From a checkpoint of a small transformer trained on Wikipedia.
Size: 9 layers, width 224, 4 heads of 64, MLP 640 GELU, vocabulary 8192, 8.32M parameters.
Architecture: LayerNorm before each block, rotary positions, no biases in attention or MLP, untied embeddings.
Training: a variant of Muon for these matrices, 447M tokens, 6818 steps.
MLP neurons of a small language model. Each row is named by its layer, matrix (up: input weights; down: output weights) and neuron, and shows model dimensions 80-207. Each number is 500 + 25 x the weight over its row's rms, rounded and kept within 0 to 999. Numbers have three digits each.
After each neuron's rows, "fires in" lists the words (lower case) most often at its 100 highest values on Wikipedia text that the model never trained on.

L6.up571:520477510461496484509495519448561493521512496464465514490477530485509511468491536452517480479507482519550468506507467484538517518485510485479539492522468515497525486506493487531501499490515487481519478489505508493530494531510518502568466453500527557506488499481487531479472516510452487527527487479543472494471480452505498516455488519498552495512523487517471514502493548503490521499481
L6.down571:525528508526509542478531484533444524533515565366496500484508523510509506520525499498508518519529525524512535500495497475478464492512502491477491496494516458507485463483454485490484533533531529493495480516480474503488433484459490478459528497522514485481484517486514511482523488445523579512544489519501476515536462518505499518512494481457504465508485509522541528484508486515504485463509
fires in: "the", "an", "of"

L5.up557:526490529451498493444539454464508510459515444491458517452495549499522509474486460529513516475505482511565532533488500522512526519473461490490498505462512511479524522465492483497510441523539487492530552482496498493525473497530516467494528509486505544522511540475481473509489520482484512490499510534473494505501497503428479521462503520470509522526539525453485535479520510482526506493472
L5.down557:496493547470500469532512513507486540493479523490493557487495558524482509498513477520495540475500474527470499494497491547541530498511493502446500494454474528488533526511527519545485492529535465474507470474500474483546463458538505500514527528494491492484540492479509488501493486512529551485488499513489494492504485463507527518454485543487470497499524537497495525508474519489508512509506
fires in: "had", "have", "has", "having", "s"

L5.up581:506503533506505479472499470535503497468488521504467452482489477477499520485490466525468520458515514536463490476483471524504497520530505536490515520484502519512484522488503497475491534508536474467465489448446502540513499504559476497494480492487496470523470506496504555491511464516496515502495556528468520537510504494480506542494525515466447507524553520504527530512466506477504504517520
L5.down581:489513521494484493497493485553486479459534518487505494481537475480498538495475450474552501478510529482452559498510480527476516507544519541488465486529501462513501513524476504510469542492554476491469499437452512490519547510468482502511509441482503509516503476479503497537564456520508544479490507511461502522510517515488508545500506489467491486493498508513529509531483506473480510489515
fires in: "a"

L6.up266:512565526513495561518481486503475447465544493442522522532473489515461516488541473477494455528528526508485491513465472502472540449496508491488474477503470508546493527514501502548518546480504477549527476510490502498459524536519462543538503491484528480496519507494513543500466512548492530480505492461504512470543506461488528492478504509517506476506525494494498507518479466504494520501525
L6.down266:532509473555501529494501541518526512494510460362505498502535501474499473506496502535489509473454493465488490515496531547533493498475491445474484517518464508478517478505508456538480502508502485487497500460521494521482481509490485493524478533450535532496504453505494505525504537475454528508523486491493519524488458520469482487505495486517474508521528486535483481515496497498476469469515
fires in: "the"

L6.up72:528496519468501519494498516501481464484496509478486472516475488472486521506475507502514529513515510500477484522490509491522480493482469468455452469469506515512481517448489486539543477511470517459510509517469454541505554467497495541557509504506487536497479516454499508485503536513502513505482525485499482501499491523494471499490449504472449502503548520506520486462491506501532466510509
L6.down72:534500515482516505535492498502549477527513555416468506505453511491443481502480558511541489499496479502539500461467460560511511535485512498528545499534528482529471506495532467522470476489500487487529526498458482466504549514495513513472483499509485492496506495475464473477558495484504473492498483508529526505484479464523473510521503535531527492479471533492511471501529526476475497520506
fires in: "in", "de", "the"

L6.up118:498525506531520487507518488479479481545479526452476506514481494552534502478507493452486484469472489471477516455503507507493520510532531504504542537521520527486492521540505485474480488528552522500506476478508516477533487505461502521511451511506478480522490519449507488462493497519513522535522456492489476499497473517493524501497514509534473523496477526492457535481459535537530474506460
L6.down118:560478474473447516502467499498470487496532435464470485498506509485543492514477515530555479490529423509486478536521524510500543498513536485468515496504514494505504482528466508479477488458522527499518489498494484502494468523495514469491495504483494516495499502499460480475497456462520548504554468515505514532479494494483521488486481530468511456479509489513514504469488488478457476463560
fires in: "and", "part", "no", "is", "was", "one"

L6.up623:491506497489470511492470499446499460449516506549528539483479517493498518494513460546523494506522481491461504512481466509546536500492482503556488451463496509502519495493530447486520473493498513500499520547505475538453480523515511508517483543483476473547506508512571524462534457487487495498499497561485484501496429495506510500521509533473535473552493528497486502491464539478446492516495
L6.down623:523473504500460528459495494489518497532511556517515501490483478525511529486474468463560478538542502512497488499498455508515458509480469502514460495484510478532492494490522554540508515484499517495469478479506484480523486486482513510472522477488457457481476444517498470511521532514497503541514509497504479568512459485514477500507480537524537485489496478522551455487547539505481522495528
fires in: "it", "which", "states"

L5.up56:488523485478557509507508532520464518480517557513507533481509507512488531496528517474515507502517532483532518501500479512497491521463464505497501512504482482506480505506570514427508473479473545555506480469460482494482494510530468511499504508516520490518460486475563486530480450530522526477479482549482500553515537499517508539500504487445491518480537485494485516510528533520470468508492
L5.down56:509477526534454505455480499479496518473502473470445514526505453468555506517513518482497516455513502519531470516497516510540497524505498444470537492521533487464489498537498543467498486522522494519522496534510556467471520463465499506504488476517488539505487521473512516503515473495496532490520507505539539499521545468481500538489487445487485516506535514501479511493470542493521510514536
fires in: "is", "are", "often"

L5.up128:559457488473494501492525540507487562494473457447514544507478511527465517510513512527515486490455475496533529490463533492484515481494477493480470453489496496516540464503490521512527530510494433534486498490479470511536493494490486483514477517503495487486523482506476523515525530553540514495451494483483513454510462457464515533491468471549491491488545461497506471507435519518509451507501
L5.down128:472526533551491538485491547481492465519487486446489515518532455473519493530492481509514520510504505533500529471451511511502455523522551476487543511486437455510448472501508472529496525529516475471492488444513527513507543524459497529467545491486523493470494526541506475531526446466531525495482475506498487491486502509557468504501473495497495542511533486500482547530494498499527516477510
fires in: "the", "that", "this", "of", "such"

L5.up494:546515535516494525465471515475497481459496442438475519521489490467522484491509458501511521464498498523489455493478488542474479437470483483494493465454519461496478489501473485517492517507509500531480500463465492508473490503491484539507489515487528476495453514523521521514490501577469492498496522529492513474518479431505522476525501487491528496486552499518450516472477541486508539462519
L5.down494:494482514532481485533495525546511483482473505295529512484517479455490543525502527516545541496505484501497502497505506493490521519504471483523499504503520521516479533486496515513471458462471486477503542427510507510518509502518491511501493533507532525491486499508475520514492522481543519524497460463502495530520469508477527539522484530485500475498487480494521494501472519518500504500489
fires in: "the", "a"

L5.up315:512486470511446522525559475516500499521478460458481525512516442524528508517511455538519466488493546570513463571515497511505466496524529534477486534449496491531535474463525509511459459471510501494452517491516523486468468504517543493499465485518489523479460466507558472473520460516474511518519512485469504534486492498482494503488471543471471484547490533501527492486501510489542516488521
L5.down315:524484520536536513487545514522512470522490512511476508505499566442509528511475555511489480488516470448484532481494487494505498492488532508478479508504475500483514496468507474538553508514509492470532490519484510528502519515551480461491520530513488526514547480506486536506529491434502498505503510502512498453536503468527476476479529491538532522480511467505498486457487507530496501484505
fires in: "to", "would", "t"

L5.up563:516468523530497463530468460485501539502512527466474530544513442508467501477482518496512500508510520490558533484461475526540473453495500478528476456486532478480520508552533476487500487546475543479492524472490488458453485497538511537469487500509463531538504505513519510470496458512497527476511502527494529467490530495490485505538481514508546493536506487492461540479545513498498488525523
L5.down563:503529489515497481459482501532491501523536497407507510486482523478504431508496481527501509498546500487543503473493496507518508516489557501468518462528516459520481518492542477546527501470544544468462515480525452506506512480546465499520531488494503489517469527487519450494521477474456481506513511460510493493526466479512531510508526481480467495516507493488514558496529534465497491513509
fires in: "of", "as", "the", "former", "to", "appointed"

L6.up423:445479498475513510486494565536520481497516467488512473504504502542486476479489516543529453511474493514491521522512529516535518492518540483524493469502445522459504512481532535473523500455540488495504488484498518511488473529488534490530505507502499481536474476549489468478480479512497496494524533524450493520478442514533499488520536513487500495516513474453470483544451545479495522506492
L6.down423:506526509490526505524486520506544527491494454408488511524476510466547537492484487478481522524500527483501474501488474481533461487511508538511505493511494455494503508481482510501489510482492496522471464442530460480524522507499479519473498476511545512484493483590486476476483505515505533496539473494486488470471496488485481502531512495517555489532519539515487537528522484524482507491482
fires in: "this", "i", "following", "that"

L5.up281:515476467500515539508473462533550492496516515497477501508546494488481507494454494434508521490495521486535484492525498488479527515509449563511502488478530497525475459515506504459497496507540478535538482489480517491515507493510509522472516493481527535478516511502484504483461520501506541502465465486527505470442529508474511483523533533502519480475546479466529505486454493528525484510520
L5.down281:507495456482489540479510500504498510522504518519499527508512519536475508530502518507524506500524531480487480460486554499509482492501571509478527500449513474505506463531504516445509451510497462503496535446504500512490483499528521539472501524497515512498556480520512507455499519503502497465447472506520442463485525461496469488513516512507470512535492444485518499519479476488511479507428
fires in: "an"

L5.up220:500473477464505470508489450472515511502520490520495536449472478489483507517484509486482537503565520469542458471498537502522483481470489561505467453550526538465457476507518530472526555529505513547491506512517523508482488512480487539504534525524499485524514489525467525451496468469484498503469475496540513516491484511528478502513513486482535474487499471522497501482511506542480510541456
L5.down220:496486530458490507519535503511508500559499488504532503476503511477496498524479485517510536507507441465497467498538502495484502499462482563499508514510526511517467458476496490509466480486525515514520477490519521509502483499533481524521535509480468518515482494508519509507491526497478520500474473510520493509510459445490513481574541539507495529471530501492534528481516509480505521482514
fires in: "an"

L5.up122:504464514487549445544496485487515485532485499484480470508497467485501509485484545447515505534524520488512481499480478513470528511489490575477534458468514515504477482513499498478535518486489513519508523522476493459516496504474490550462520512511499498491476529486498479484495481516494521505489492559488480511534477502525501519501505485503534449540504436449508472550467499492541508520504
L5.down122:536498559480553468484477517464506559572505515480500477511533502525496460472527530489516498506519469516499481439561474518479524491470499475547512493500540490485471526496482500536496490487515492506541520513518497481518509500483476519441519528521527512506511544485505490458450535512494514478507468457488484475556471505483491533486497494532502478499460462513498551460510474512502473492520
fires in: "an"

L6.up606:554483510504521538496492510503508490466502481466520514492476458479504467490474484498516517477508505517509482498465513487502475504534496517504521499487482501478479453455511494520500496479486482525490478534484504491509490506509481503498552507513480536481473567484486506483506506504486522509501503520477446525486499548506548483455519525481501498505540543512507517528515486460444510496525
L6.down606:463499496525516480504484478522434491500461516410524515507516485483473493523513498462516509509493498479452496492527500540531510493479509529566505552524482519516483516485505514538501480500471520486464531472515501482546495506494515504493540492546501507531458489528474548510484505538503452505491515486519526538498428470473516483502488456478513504519503503482507516483526502479497489537511
fires in: "a", "as"

L5.up221:539502512554494438535505522477483511505535492551481478472529506555505516502489542527524466501484478520526502481487487546521484495491494459471507528485499504497492521454536527483475537506443509553487502516508509531518423500500489520502484466454513493505491513506490484492530474507499504456499491525536485497468437495471499494538540478471463523511550510492463480479507484512505518507494
L5.down221:529491514457456505511505477510484492513478512471555506516504527499528519499494534505487505469474470527486522515492533459524470529507506506480522468499497489485494487560489465455523514526500531482574473504490487516482478484512486502519533508508495441493523561489499531497530475437492518533477543482479474494475509523520517476471481558492481526478472484491516578456486538527490515479518
fires in: "not", "had", "has", "have", "2", "4"

L6.up206:531496516515462521487507512499500482497478536480510528507517478474516497513536507511515523457502489507495489489495531530510523537503504493510519495528512534512525511485527501484489522456490482506519493502469503505487499516538487540494440493472469428516502471480479515473510488523475539510516484532471513534534490450467549490526467518455543494503555514508432505485533512472503476538468
L6.down206:472516497519483533530467461499486451503479490435461517477569477510558525502504486498508507491495508522508498462496478487489482489503507473496537496503474499542514487492475533527504497537501542490472519461497469526518455481481512477516523461513484541479485533480492514539473473486498469478449483535485493514451537523494489523495519487477529514511482477505529482521517482563509528497492
fires in: "as", "which", "its", "and", "it", "where"

L6.up554:503498527496523448474477533490483513477467481531500496475535486511477495496523477483493518481439498500546441520536541474524474501490503509516494491489489462501483496482536519477527478517504514506498513521453475518498494540488513505541510497497492530551535483473493473478507496492504475495480505489499504477480475481487586459473536490476515497507479475488520502524506489490534539526476
L6.down554:521478502529501506552525479484550521516498503538495482478475500525539506506440476474484509504490504565475527521499536494519466453465481544499506534514487473500514432511505512489508537471506446541478505503479478480494452501510513511501494442503493522487489521468475486514501479478478457486507486507481555484453494456512488493502464490534528512518462504508516466478523522467521503506494
fires in: "would", "can", "not", "may", "to", "might"

L6.up613:458508536499479494522520454524510512519504480545512520494515497479486540492510496464448491485490481515493459459520529482505524486438489516483500531489523512484511492465482511506510456439497508506489511496485476478530493535519531487521523510502524521498526472515465494512512544479484513514438515497511508532513477481486518492502495471534504510540485524443473485517471511542458508509522
L6.down613:522504463467503457494510498513471507489486471532521516466525565532491482527499523490494531486500472489551498523519522481516471461526514535514500494478521511515504472523496553509501478495484517502515474494538483446485513469471492509502460468490505469512523509526522518512523524542522486514484471531474470490482489525502477497500522536503507495474479514500503454505493516520538483513477
fires in: "an", "can", "years"

L5.up245:516557501517468479512510475510510463457440497451498464515467510533521514487493492506469496507528480506546522517546510481476458489487492540511489461492502502480556503496498484496524512508519441533478453492461505520518506506581526483476514493530473552497544537487492501510483508494494514461526515462512492500518520490473506517577476485504521530477525497497505474508541469491513504516484
L5.down245:531544523461494479467480511510496527516469509468530514533535478510539491511508459492497498489464480525503486509523458497483486528451459489473485484523477512507546463491490536476495526495521500488512447474483490495532462527517488468471471476546485523514540485518476509496496515443502529450497531471502472523474498551478450504510484499500506477499468497481502476558510546511523488521484
fires in: "after", "of", "and", "from"

L6.up360:553516538458518507499480501522531511479483494463458524516487534537550499514496554476514491497509471510497481485489510485509480455523449511472540436478467493476504521508510550526516482546522502483472482528517516489501494537512531480484500467538470522487528472512456509489486495483500512502528497467475521487477485473487480535479495483492476496482567490493539474478508523532479516502496
L6.down360:500516485526475453531521508525494529504488470414497559472504507495540508510502479495462541483513502510486482522476494497516487543480514555532484541460486551506493511491513503494534494478458475474490479482487494498503477476502511465559496532533508516487499505483506447484476473526485528485500527535501472508493501516485491482492537521472487520495470518509485499505500484478535482487459
fires in: "of", "for", "with", "to"

L6.up115:544458522493488486454523523476480539507485496486489476533497530524547512511471503519499487481522512547525495474499498489502486520522504537522511525495496486474513517458497471513509470520475462507530499475502479464478514502520495502454499526477464435510476496447504483534559496527471513461512515524508488486526482448486483487517463491540549465496478499456503517474505497533511513485513
L6.down115:537506496507517487509473496449463501550482500527496531501526477477522502488520509550506463475507504513492546509495480469492508548523492475491485522515503510541505529479481545540513532501501535488515544578498522518500534493486483463504510486495475543517496507402502512493500518535485497527493474494501452495490464530441555515476498460485504512472480515545539483497497522471480515508514
fires in: "to", "not", "as", "t"

L5.up266:516496441499495502484471473535470506521473483479479499497526462506564527461461571494486521493484472500499489468505464505487488502471493547494454535510490535519491491499478496524524553451529507537490475528503493532504494513520512505545475515537493509495498487506509489515513473495527534481505521496493506506515506466544522477472479506522509462465528472495497482478503515513490504498483
L5.down266:494477489526499502505517522480557482514505513512475537500461506502506493515517543477481475501486514555494510519511482492495493516470490515501440463483517523467507531490521538509502443502557499481551518523486473488507466496472506483498527498474487492474533504532521465483467531503501528516476469463495506451501524504514520497523474556484474492515528446497548504483520518506507520511529
fires in: "an"

L6.up193:496493512545528479486506500481493509489517517517516491482483538511499498529523491507552491471496517491519457440513472480454480509512520540478515534480505502529456428490502511502492527530519491494481484477455504440505461469478517499504504486542525474530530575504438492478466472489498512494493479504456452493445539536455497536497489514496484530528518546469488511519560497457468464537507
L6.down193:558481505455502482526449498504527492492472512400465476477480496510552479511517493533524516525482531539499564496514518508535505480481517501487556521514468473550517512537504477449504482522503483464496535488521456521479483495508505471513495465493469494513514554534463545512520495489473457483489496521496451472503500515520524482498524546496494510510490464482491484509503490515462489495475
fires in: "as", "master", "assistant"

L5.up502:512491509511545473489492501481522443501482504512473500466537522530525487512504459562486523517505534501489454523499510466476568519485527481523520491488517517519492480470518505503513552491481518546501499514462495557487482473497478548461541504492482492554471523470524486481522500505472490480521480503499506492548492466475480499455519517442498492473488477512519467489526492488514581495517
L5.down502:478525494498466479501492527477512494510511489543513494483512478502565503485480519494540493504497562565510434493467520532518509488473552483487486465493545455497502528490513495483510495505524496493490474529497463464461507458500511532511504498469504485467516489553533545538477509485477513515499527504485528496509473518548529502526490474474499505536461496483485477519504508521472463499474
fires in: "it", "also", "which"

L5.up490:510491483509525482519484469514484526465454524490518478514516485495484501558478510505506509507524518515566513463534487483495527486522510539537538551455479492467502499508501490460520517489511458478502501499497472480526468476463500504469524524487511494478520495458523482484503494543485510498507486506493498482503548554485537448518481537499484505504509539495535568492504509466536521494541
L5.down490:469527496471489539522503500492476475509512486452469507463508449517526503494472533490539457530536490501510518527481519502502493522502514457495524511510497422486502498523504512530506479502470503475505521472463453494517533536500502492475468497466499511543486549485519525521474500491528485481482506492458515506508476556476494495527514521461541482492501492476540530510495502463486487511536
fires in: "as", "was", "to", "under", "assumed", "became"

L5.up11:478447559509482538498523529478516494482476478508480513491508525518538519505531461513473461476477468522526506511434461493538528453495498492519488511507490510482515523532540491466471468526523492481504526447498472490475482463546523474507504553493486489479515518509500516489530479464500498537506497522486511489497519445490506508550495496472500501509522495462439495456514484520568547508476
L5.down11:535510497537532479494518535527483513481503501532487511461484482557543477517508483500529459463530480520511479474521488463522536503476534482515508471513485554513497523468485502485511466504508489477534490503502533497507464475546517524506475487486499482482484508490544538501519469448468473469490482493486493509517503484510530461491433538522509533512490462446492459470499491504510526543451
fires in: "had", "has", "have", "to"

L6.up489:527492516534458504488574537491536511506464510499492518551489487503479499474499489480492480441544458489461538477505528478511528496478490517495494515475484517466471507484518497477462496511523529490498533463500483513486515500544533512524510500506469478494549536519492477524514477479529486466474498517472488485441539498507471454496487503496503493505518563490479518506522508473475507502507
L6.down489:506518523506507487506498500518537523513488488540528554498464519508506514501501454495538497539548480502460538506510500495509500485535497471492507497445460539491481511518482518485496459513509519517474478496481491503483519490509531539516459495496503485475484520449482525473499508495519506466475528499510494523518474476500539522479445490509451513526497558490510510532517516516500464510485
fires in: "has", "had", "be", "was", "being", "not"

L5.up352:485490541530511445502556522468480522526503504533488482467501531491504498492449451492494482458522495500539498470461465510489444463507491501533500451467504511521522495482500544539565509536450469476487523495493546487519508512520527473486504498487462493540540494510500520531535515464470489509527501505476507503480488468486477518475500526531532507507528499488521502467492529541512530512484
L5.down352:489481507537464478555492493457501490504502506532507493501509541447492515513482488505508497462525557521527494466483473535445435505487528485515520503471533522515509466487478544552527499491468457499494497494544539481482501469492513479519452429523509478506506475492479512547520489501508497497500466505507533536486493508485521510501513500479508497479521452468527524503497498488503493521462
fires in: "on"

L5.up306:507500538472508511500493515515504469507459489490527560514518511507477518515471527484516501486485470510562497443477531500500436508495497506526530485450474458466478550491448504488535476523497479531485443490442484503511477544497473475511474522539496468474516482476474497447494482504477537534501518517468547500495519474481541502482490466455515474486522521501525541539516486460500549489532
L5.down306:509499499486496475534490507523489507481489475483526468509499490527516493470511487500508476441540459491513539498524497491511501462503479491504535535457549497491487565576480499501519470483506507474488468476480491495499491536474501508520498513528539516481495512474513477533496463531527526525534479470519497455492509471465491546491482559483478520518520457559562511461502525471520527506518
fires in: "was", "became", "scored", "finished"

L6.up520:476482527544559517488490541508486498491511518436488487489483490476510554477476478442462526499512528483493489546468483492492472488500490486536467512541462515521505479487469471514500491492468507488507475431489519497522515507543489508521498508458494498462469478520540499514504513503469564546505508513501492536519511492482519506517527526477477490503550514497475489523498529527514501513508
L6.down520:502523485524454476505547516492525503497518459304507471492488543490488507521500466444518519526500496524466506511526483495486497481520516497509497512491525468502466513503487526519497518510507529476471530421516501485496523490479512514517509500465501495473507495475490499501484504517520528514521509465504496525523524516495508510497491489482504475498485508500501452489491498484509525505511
fires in: "a"

L5.up408:500513532514457494485513476503481482527497522490476535532457515505486475483445477460479506451498482528517509550497471491497532457520547546496461465507516486520493476472463519497551515475460457547490526523494472535527536505520493490507510464489487513503546514470489541531463503509498519484491508461508483522519442493490503518490505505479529480501509459465511515512523559502546556487510
L5.down408:497492517528513497480515499508467488492502524434485560480510480443481527487476485474493487537494463474479487490493505521493507531521525487552496529536508508500538530512499488494463497477513472537483493503474476501468474490553497478496537451477455490512502462502511553503470458516536521513512507522531504486486486496513540481502556469501468467491515493455468474509458507524490537489546
fires in: "on", "at", "a"

L6.up257:513494485533534540499470475464510491559510498515501487510522458471484505471456488486468514526506464499506470517538494482485485502450477494554518509496506526532526501482507498462496485467557538464536504499498498475465493511481517494506507518482457490459511501501485511482495517474483516499441476502489533527525504495493497480479500529518508459539514529517548547533479448544540491501488
L6.down257:474517536465524499522502493507491496520525522445508477514488517520434501492505499495500491506480493532457525444493498519513472499497507497494530497478515517457526483508486495488520504513499502537517457507546435517485436513463536492514521518511480515548518489524553487484511550531498444538520492513506515507458520462524492488562497517503543469453468472527503487492492542498475487480447
fires in: "an"

L5.up629:497525541518486471504514446509540470501473504516481516483499480530502503537507451535491495459539526471463496515471458497480470469508498495520485493484528485500487471508495538494496532534492526478478436463473500501497474490503515528523532537504513427505570517506497511521516493506542502498554521516510514506465501457498483490543483502477484522507502518507457491489445505470507522498492
L5.down629:520514480543508470518516549472490528499482566512486577521505499492502475527522471501531473522491467538481538525513506475482498522495545475508509483488528521529478498464496533483469514531529452490569467483474511480470531506463513525515513510503529445474511543504478517493507480525486523462475516469487518469507457519507507454463507498525496480485484485556487517541520513496516512499498
fires in: "first", "had", "not", "have", "originally", "newly"

L5.up144:506503497490507495506527465494490531501515513499518516506484500492530473498503465501457499490487453490549523444436493515462475466488512502509490500472506477472505487495510493473486540492545477469500464474447473482498491503540494530475511517512498535494487513529504528487495512493474521540493486479487532561513525547502519534477522476514463485477512541479481506503437515529466522488529
L5.down144:497481522489498548448487474496470475508483470433509546511519477529557488536530497489518510510491512507516506476490506493485490492535474546495537521481480515540477487503476490463499499493501512511520506497510545506449488506500491516486509492495526492510488476544502513490508460491477522485554521511470490503460520481472503509505510530453443518476506482546499498505486544459484488482469
fires in: "is", "a", "was"

L5.up21:541470457487516512476491496521525500491486468456485482515462529520544467442487524513466528555477481528506498541476500520492502487539500495467493465489490487544524503541509492479540519507475501483494481508494489486510496494533526516503494520505475485478517507432524533488499553525494484522523503502536502508463454478523427526544464509530496513506513518495460496491487513557497488495491
L5.down21:529513525515498540480496491507509503487499526403510548510532508476546514499524508497529509520509493498505535499514441498502485504534463485487539495490505499524493497484505491521523477481522496481506498468514502526493503476482492477470496505457526513470534488386498501525506517515498472492478484467525530528527485461510498534497503473470513498510481435495529493526501496496517502477510
fires in: "of", "to", "for"

L5.up286:514500507528511526490539541506501464501522445494552488536497478511506493513506528447467485503485489574536512525480494498501509500462518486529516512495473470494484480528506524506494470424485535471557497505488501505466480510487521534484489490465508481517478486513464471519453496486559529513502493537541499478507505460516492544526484529495544494528489503483431502511513505542510506538514
L5.down286:561501542543455507490474490497540503520476503467489548508519536507511502513484521525555499510497527479495405512529518527517534497468492501490533534473532500503469500493481488521532485489488513487528470520518484520501455498467467524505504515496500544494494511448538531493476511466492491531499504551486484502541477494539502511492464507445513499519490507471496491488546438513484483505484
fires in: "the", "and", "s"

L5.up330:538479516474468485507495501492475519463496529521507513477519519490522530512530520518477493524481508524508492503495492434514435481504466487456486514482500500522462494486514475496462522495458494508516498556520502527504469476519476508529523518511452496515518497472497521500488522470489526508493503479519551509450493467474497493574477524474515466498498502487524503518485517511528502504504
L5.down330:518492504513446494482473512488502536528503528452514543476551523485566524517484466477501495489496527542484485544514505508510465499483496502447493518494468483519500543476509490483498511546480464501465517538511509480535520501510482461518536498500483533555506508441512492543483494470506560522470469482528514530464460480481560516500522500498488486568420504489487436504484502487511521498480
fires in: "to", "would", "can"

L5.up385:502497481519501502503521495486507523467543525447531534486519511526498507488460507530523506505468487442521525494515455484525479469466510443501442509527486508522464513486491521494511513515538483489550501472503477500490515455490500463498475535523530488478510517503491491464483504503506496531462507489474506532474485464528499506468482487522536548486562538447497541476499530528481486474508
L5.down385:487481486482512480533490493506509510516471529455538521528449499506541514451528520535512534498453518512500492496505595545548527552515481438498462449517489482529497498522507528493483506493505469522494506462526525493482510508483509513468483521504485549513498510498479494516537468496497492496497524485464529495521488510501456479516510502497476536487452475543506500487449523479498496488492
fires in: "the", "that"

L5.up400:530470491526509492499508443489452526505489448462485457528475495521495508473526510499498471494512487552518509452452508495510464486495501510477514481483507521497500496505508468504476488505486554514519477506475528524532481545489527519518476563512541532491560470472473502502499524492482493513529494500477512522508500524493509484521506534458502515478494519471517534445533520492491470499491
L5.down400:494515514508460490480495541483493526488561538518498472525512538505486511509495490532529513486507461500460493493491454527521490456507489496479502466551555462467545484521508490476517491475487530542511523537518503515519512498511520500497511521522496490538462512484478508482495461493475510451519492504504495485464452459516472501505535507480465508481485521487477465497487467481477524519492
fires in: "at", "and", "of", "in", "his"

L5.up587:528477469554533506492506471460519467497535496490513515512471471499514552493481456480502494557472501510497490479478497519522463514485505513497489472483519477503507500515486514512501536562457495540506492509508473497478463537497517491492480479529558479483536462472465471497544534551486494510489488453472504508498528521489480522504530538522531484526526465505461493479503477498485503551514
L5.down587:485482500500511507492498490507528488531503506481493562515474498471496499506513481490494527508474513508517527475516476530511479456504528491540491542486474508481503523536499549478518502556502501513483476484542498489482455513459506501517522493514531475477509472489510511503516483503468481504518463468528493522533478533482480479532524518511485521498515450540506522551496466499504503498506
fires in: "of", "and", "in", "for"

L5.up95:522522498525518526485521465460486552524480476461438533505519479513472495490504490499505519502474552482450493511488492504516541450496469518492510535465532499483484524535458540451516472472523501523491487521521518466493475523503490466487472511516464482507502478501523461522494472508527524519480525509477533511520515512505515466471527567546453529483471519497511481462517540491522459507536
L5.down95:500513508483479469470521480491500492520517482478497508512497511528483537509491489453492512463478481514465514538497517489476505467496453496492521521500581479523451451495541548561500474470498542483535477478557476497499503470510560523497514525507512535486530477483455515518499513498524495461501485460488483534516473496494525499484466531484484530470502486470531448547477516493508494464549
fires in: "two", "four", "three", "one", "non", "all"

L6.up614:496523568478487467501496493505477529493548481463485502490469488530456503487489471524526542502527466484508456513489524537502489461494503468501497518513481495549557493496510497510479547507559466533459494487481516460494470507550546570494517541510545533514514451519471519507500537541522538473458502503498490490537473457512512461493475508517536482486525506527507509527501513491491528491491
L6.down614:531494506516513509477466508530501556507509503434520504474481459481560517523461485512511506497463532492538535468516511461520501498471522478491536544474466497507507489468488502528539498444507532530507520519488521519511518441500495488468502529493493506507491498508479481510503471518482557458513493477498494482531503456535552517507502483517487488506535557487513511491523520487476471473486
fires in: "the"